{"num_hidden_layers": 15, "num_key_value_heads": 10, "vocab_size": 32000, "init_std_up": 0.0213, "optimizer": "adamw", "beta1": 0.95, "lr_head": 0.00887, "final_lr_fraction": 0.1, "doc_mask": true}
MLP neurons of a small language model. Each row is named by its layer, matrix (gate and up: input weights; down: output weights) and neuron, and shows model dimensions 32-159. Each number is 128 + 32 x the weight over its row's rms, rounded and kept within 0 to 255. A neuron's up and down rows have the sign that makes its largest values positive.
After each neuron's rows, "fires before" lists the tokens most often just after its 100 highest values on Wikipedia text that the model never trained on.

L12.gate101 [128  89  88 159 110  86 116 107 140 111 141 122 168 112 100 121  63  82 108 166 106 114  77 131  93 178  69 137 177 171  95 162 124 101 162  90 139 161 167 132 197  81  90  61 168 154 113  90 124 151 121  72 112  93 163 197 109  85 130 181 138 125  71 127 106  47 131 155  79 162 110 152 139 129 132 116 105 148 135 170 102 133 174 125 172 202  98 136 176 104 115 123 132 127 120 118 148 146 150 142 102 119 153 130 125 104  86 123  91 123 137 117  77 134 139 140 101 145 131 139  88 175 112 177 157 141  72 163]
L12.up101 [166 108 140 127 126 123 127  82 116  55 144 151 197 159  80 155 146 129 132 148 120 173 110  98 127 172  92 160 165 145 104 157 138 113 119 143 132 174 158 114 145 104 126 135 136  68  99 160 137 137 127 141 116 133 165 108 152 112 165 121 191 134 128 182 145  98 105 158 139 136 200 120  68 160 172 100 134  73 125  56  74 127 126 121 131 181 152 108 118 107 130  65 136 165 125 123 191 152 119 128 208 107 113  57 186 119 109 119 155 108 118 139  98 172 146 109 117 133 185 213  81 157 107 104 140 145  94 145]
L12.down101 [137 141 118 144 178 147 102 122 166 183 161 117  98 164 151 114 100 148 175 105 110  81 150  69 151 136 177 111  83 169 152 155 134 193 146 151 137 167 162 150 137 124 155 140  87 138 138 140 140 178 168 121 176 118 104 132 162 117 104 163  92 130 153 150 146  66 133 124 184 100 132 140 149 137 103 147  94 155 123 131 156 121 129 121 177 115 134 134 156  91  90 150 131 127  90  99  69  82 132 150 123 131 121 211 148 142 114 173 106  45 148  73 123 112 127 132  81  83 103  91 131  71  94 106 166 194  69 158]
fires before: "s", "."

L10.gate406 [113 101 100 174 125 141 135 154 126 103 181 120 140 132 128 159 117 144  94  98 147 150  93 136  86  84 120 123 136 150 157 115 125 102 195 127 123 148 155 145 129 112 160 167  72 150 161 158 129 126 214  91 124  84 111 131 126  77 168 102 120 149 111 135 152 141 119 111 125 133 167 149 123 164 146 155 144 182 119  88 114  96 154  86 154  99 141 114 168 126 119 119 107 103 160  97 142 125  66  73 160  57 140 121 160  94 151 196 145 130 112  65 123 163  90 164 152 185 149  76 128 162 103 152 154 143 111 105]
L10.up406 [133 142 125 127 159 160 155 172 124 202 131 101 113  75 119 155 117 148 105 140 172  85 133 165 148 130 162 100 128  85 170 103 128 143 122 177 134 153  82 133  93 133 118 112  98 187 112  97 110  82 171 157  98 144 142 139  99  98 107 120 160 148 146 102 132 176 174 124 168  91 180 145 185 132 128 162  67  90 149 115 149  84 146 170  98 132 137 123 135 171 114 157 123  84 151 115 200 125 135 123 109  94 111  97 164 159 152 168 152  60 138 114 142 105 158 110 148 179 107 164 115 157 158  64 144  30 107 117]
L10.down406 [ 85  39 136 102 101 123 123 119 149 121 135  98 107 143  75 192  87 130 146 112 167 129 117 104 164  72 144 155 117 148 128  86  57 175 235 131 166 200 134 126 178 144 144 150  72  72 168 101 120 118 137 141  60 103 174 102 102 176 120 161 156  96 101 183 144 142 167 111  78 102 164 155 167 110 122  67  84 144 127 166 117 119 132 142 130 100 117 149 194 155 179  69 135 113  78 167 126  86 135 150  85 123 106  91 158  71 147 130  73 110  96 107  92 161 158 183 101 135 122 112 187 197 149 129  92 125 148 137]
fires before: "\n", ".", " II"

L10.gate432 [127 132 134 109 165 126 103 120  85  54 127 142 115 118 124 165 158 160 150 184 109 129 117 132 100 106 148 118 130 106 146 128  67 140 111 103 157 108 134 169 126 100  32  93 131 182 117  92  89 151 128  86 137 145 129 169 158 161 180 141 142  63 105 101 106  95 102 144 123 153  87 160 116 231 127  93 165  77 176 223 156 115 139 126  62 133 126 119 180 126 180 163 130 150 130 120 144  68 121 154  73 120 143  98  80 163  81 128 100  67 195 129  92 171 112 121 141 169 147 109  58 107 168 142 148 116  94 137]
L10.up432 [ 82  97  44  93 126 120 142 141 127 120 105  72 142 149 174  68 107 153 101 103 151  98 128 141  63 159 130  93 195 122 112 153 135 196 161  72 156  97 208 114 178 115 111  89 123 170 132 110 118 122 160 140 123 133 153  81  98 154 116 147  97  81 127 174 152 176 106 128 148  75  96 119  74 195 166 150 139 124 100 156 149 120 123 144 155 176 147 127 116 212 107 127 101 108  93 114 156  51  77 169 124  78 140 119  65 103 156 132 130 123 136 159  96  91 191  80 120 120 114 125  98  76 145 101 130 109 114 149]
L10.down432 [161 159  73 173 195  66 141 145 112 209 153 109  91  99 186 137 140  68 157 121  88 118  91 103 129 131 127 120 128 137 112 159 140 159 117 160  97 151  61 146  99 145 147 141  33 113 155 101 173 166 169 139 163 138  62 102  58 130 157  81  74 118  91 136  97 148 119 125 145 142 106  96 153 132 167  75  95 139 109 166 162 134 129 123 163 129  98  93 119 114 125 108 139 150 164 141 173 168 158  89 138 171 127 170 180 144 161 167 129 101  70 164 121  70 177 132  83 177 138 150 132 209 117  63 117 110 162 143]
fires before: "s", " as"

L7.gate110 [109 151 138 119 114 149 166 123 121 129  90 141 106 151 178 136 101 126 113 133 174  48 127 124 145 120 176 123  98  75 112  75  92 155 147 198 142 135 102 113  93  91 200  57 141 119 179  66  73  90 186 154 163 123 163 141 180 127 183  59 138 122 140  99 115 105  77 129 165 114  88  83 178  33 128 169 128 129 118 121 121 148 135 140 119  90 147 147 140 121 124  75 144 135 160 122 122  99 134  93  93 150 144 109 147 118 176 189 108 122 150 138 154 188 183 161 125 124 111 132 118 202 100 157 101 126 112 118]
L7.up110 [ 79  66 138 152 101 122 104 177 114 100  90  99 124 119  84 142 155  39 119  77 131 110  97  84  75 194 154 105 138  92  79  98  97 142 170 124 138 126 104 132 120  85 146 125 156  73 126 131 132 186 169 108 167  76 121 148 124 126 101 157 109 138 140 116 164 153 102  89  83  80 107 175 115  55  60 127  77  58 179 179 122 186 164 112  81 120 144 165 145 190 102 114  86 174  96 135  90 136  93 106 159 125  84 108 102 178 142 132 142 105  97 111 135  93 164 111  88 149  99 155 140 196 131  84  90 140 200 141]
L7.down110 [141 120 179 128 114 172 118 151 118 138 125 165 109 185 111 166 115 111 114 175 145 112  32 137 158 101 116 179 168 119 162 148 105 127  89 127  60 100  94 198 138 105 138 172 191 158 101 139 146 115 130 155 180 100 126  73 167  98 107 156 207  81 158 140 210 137 108 157  92  98 144 177 122 144 139 159 121 105 132  96 152 114 166 122 125 128 177 118 148 124  95 140  70 128 119  73 119 167 143 180 104 201 150 153  54 132 150 119 173 111 148 122 113 158 101 100 122 110 109 128  98 104 116 117 151 147 134 113]
fires before: "\n"

L6.gate248 [138 154 112 155 158 164 127 115 118  88 142  95 109 111 145 124 118 117  49 120 140 122 116 148 122 102 107  59 170 137  88 104  98 127  88 150 166  97 125 128 132  63 121  81 118 148 116 118 140  67 145 165 158 151 176 158 100  87 129  81 107 148  98 124  79 124  98 184 112 149 118 140 176  88  92 121 135  80 169 117 163 100 175 123 126 102  91 126 152 162 139  58  95 114 120 107 156 124  93  89  33 149 133  59 149 133 175 139 121 161  97 168 133 111 116  69  98 158 130 121  67 116 143 202 105 159 129 119]
L6.up248 [114 135  89 161 113  87 114 154 138 140  86  73 148 137 148 182 139 157 113 148 119 137 101 129  73 110  96  82 183  88 123  98 107 150 104 185 159 106  86 125 109  95 109 100 119 138 123  65 162 102 183 181 162 145 158 154  91  69 150 163 125 205 127 124 112 181 123 147 118 103 127 141 129 109 142  76 108  60 126 151  96 158 163 142  91 126 137 113 105 104 124 105  75 118 105 127 115 141 115  75 155 151 105  36 106 131 161 117 143 173 115 127 120  52 105 108 158 176  81 160  93 208 147 167 125 141 181 127]
L6.down248 [112 134 149 147 178 120 127 129 146 106  95 149 109 132  71 137  83 141 194 167  87 172 176 111  79  94 142 201 150 134 125  77  94 134 125 109 212 162 135 120  90 115 120 155 173 136 125  52 122 125 155 170 194 160 158  84 133 148 112 184 153 133 127  43 126 159 142 136 136 109  66 103 115  85 154 172  99 145  86 155 105 144 138 160  95  83 164 126 100 114 169 165  88 115 131 126 120 107  94 117 101 164  71  95 120 137 109 124  87 200 101 131 163 163  78 156 102  86 117  74 101 166 143 113  48 165 126 139]
fires before: "\n", "==", " =="

L10.gate68 [102  98  72 136 127 118 122 107  81 130 157 115 105 113  97 106 164 126 127 171  80 145 120 148 126 117  75 139 181 141 132 150 153 197 139 120 131  97 135 152 135  34 110  65 186 181 126  84  95  97 133 134 154 122 225  95  91 162 107 136 120 123 113 217 129 121  54 110 183 100 112 172  87 143 188 110 156  98 118 102 152 151 177  92 101 160 159 101 138 143 117 158 101 134 103 121 114  97 131 101  78 106 112 102 106 136 112 174 149 113 164 129  69 161 161  97 133 141 120 153  34  98 146 143  44  87  92 131]
L10.up68 [142 102 116  90 138 130  95  88 156  99 168 108 115 152 115 129 179 173  91  95 120 162 124 154 150 133  88 148 159 140 145  81 115 181 126  67  89 152 116 180 128 126  47 149 181 114  98 104 164  99 134 115 131  39 179 134 119 136 100 153 178 119 107 102 163 106  99 156 125 158 121 127  70 138 131  74 111 163 116 109 114 145 127 159  76 119 152 113 136 110 144 172  81  95 143 131 119 130 144 140  70  81 144  92 130 101  90 184 180 108 160 153  72 190 160 105  95 151 132 119 120 114 139 158 134  64 139 106]
L10.down68 [129 112 129 166 144  37 117 112 133 162  91 137  71 168 113 158  62 147 137 120 102  80  41 110  98 197 135 162  88 156 124 116 157 114 113 158 172 128 118  85 136 107 170  98 117 148  66 105 140 144 135 145 169 114  77  76  81 140 124 100 100  97 136 131 148 100 113 123 142  41 121  79 141 128 127 155 125 123 166 165 198 107 122 121 163 142 113 141 111 175 140 107 129 132 116 117 167 193 139 119 112 173 194 119 106  91 165 148 181 136  79  96 117 100 130 136  52  99  67 185 104  81 118 142 130 105 138 184]
fires before: "s", "ing"

L12.gate51 [131 138  79 133 160 157 114 137 118 118 121  87 170 118 124 158 161 138  98 118 192 130 117 148 107 126  63  98 115 135  99 134 165 168 107 143 142 149 140 131 129  52 108 223 104 140 110 156 119 119 122 114 165 134 121 114 180  91 151 113 119 146 110 145 134 177 116 148  60 121 172 174  82 149 115 173 138 145  93 148 122 173  78  88 134  50 176 139 170 133 117 135 192 180 156  78 180  58 131 103 109  69 142  53 115 212 114 111 168  97 181  60 175 143 113 139 145 150 131 112 146  74 143 123 118 113 103 122]
L12.up51 [159 164 130  84 136 189  74 148 147 106  96  97 146  87  79 115 148  61 131 138 200  94 108 139  74 162  44 114 152 109 104 151 155 131 115 112 177 143 172 175 155  72 144 143 148 138  90  88 101  84 112 111 113 140 147 125 144 111 155 122 141 137  99 122 108 175 105 153  93 117 153 183  96 163 123  69 145 178  85 131  83 179 191 107 194  74 169 153 165  90 196 135 141 135 120  78 150 103 114  61 131  93 178  82 141 140 112 151 168  87 132 130  81 184 151  86 125 175  65 118 141  84 126 118 103 125  78 123]
L12.down51 [105 179 155 140 126 107 144  53 149 125 159 116 189 180 135 151 107 146  96  72 161 106 121 167 133 146 125  97 133 137 144 101 123 172 162 150 112 152 101 139 163 134 152  99  73 139 109 179  84 183 107 140 103 165 144 125 109  88 138 114 112 160 161 133 142 110 183 170 131 112 159  71 107 119 124 116  87 118 115 160 101 145  85 126 153  82  69 164 205 130 126 122 132 136 228 134 114 101 162 124 111 160 158 165 146 136 169 151 107  80 129  90 117 188 107 150  86 137 115 164 132  82 121 137 139 110 123 170]
fires before: "s"

L11.gate174 [ 51 132 125 125  80 122 138 131 112  75 114 134  80  83 132 141 105 218 106 130 140 179  67 162 117  83 136  98 138 115 120 137 146 156  83 146  82 139 129 173  95  49 145 128 118 122 178 113 122 105 142 189 141 127 131 158 138 175 106  96 120 148 166 181 130 120 126 139 114 134 104 129 163 132 105 132 188 156 110 134 141 202 125 125 167  85 177 141 146 171  98 116 158 150 149 208  58 152 130 117 120 121 114 179 187 123 145 152  56 142 186 106 200 159 117 142 115 134 172 167 136 113 106 129 170 137 152 157]
L11.up174 [ 75 119  82 136 102  95 159 124 112 144 202 110 125 118 118 128 151  64 148  87 123 134 110 168 111  93 148 128  97 164 138 156 215  64 129 119 143 143 136 138 126 123 169  77 112 104 147 157 176 146 133 138  63 143 112 138 126 145 131 182 115  79 134 130 106  83 115  83 141  94 115 104 105  69 133 155 173 140 126  67  96 169 144 159 151 157 127 101 188 129 121 152  92 149  84  92 141 128  95  84 193 136  85 100 139 114 132  97 125 117 134  80 153 112  76 151 139  94 112  95  73 123 119 111 133 129 150 115]
L11.down174 [138 117 202 138 188 179  74  76 153 141 173 152 151 111 149 144 134 118  95 179 142 128 126 119 121 205 102 157 123 190 156 109 108 120  81 115  71 183 153 139 125 135  87 158 247 114 148 102 155 158 178  96 134 117 108 143 104 111 164 139 131  94  76 165 135 133  87 139 111 119 178 156  83 167 153 132 119 157 132 112 150 109 142 134 158 145  79 152 103 150 158  93 141 132 101 140 157  85  74 134 147 158 149 102 138 114 135 152 104 128  85 213  99 132 111 100 140 128 108 137 114 134 143 116 132 117 187 146]
fires before: " 1", " 0", " 2", " 3"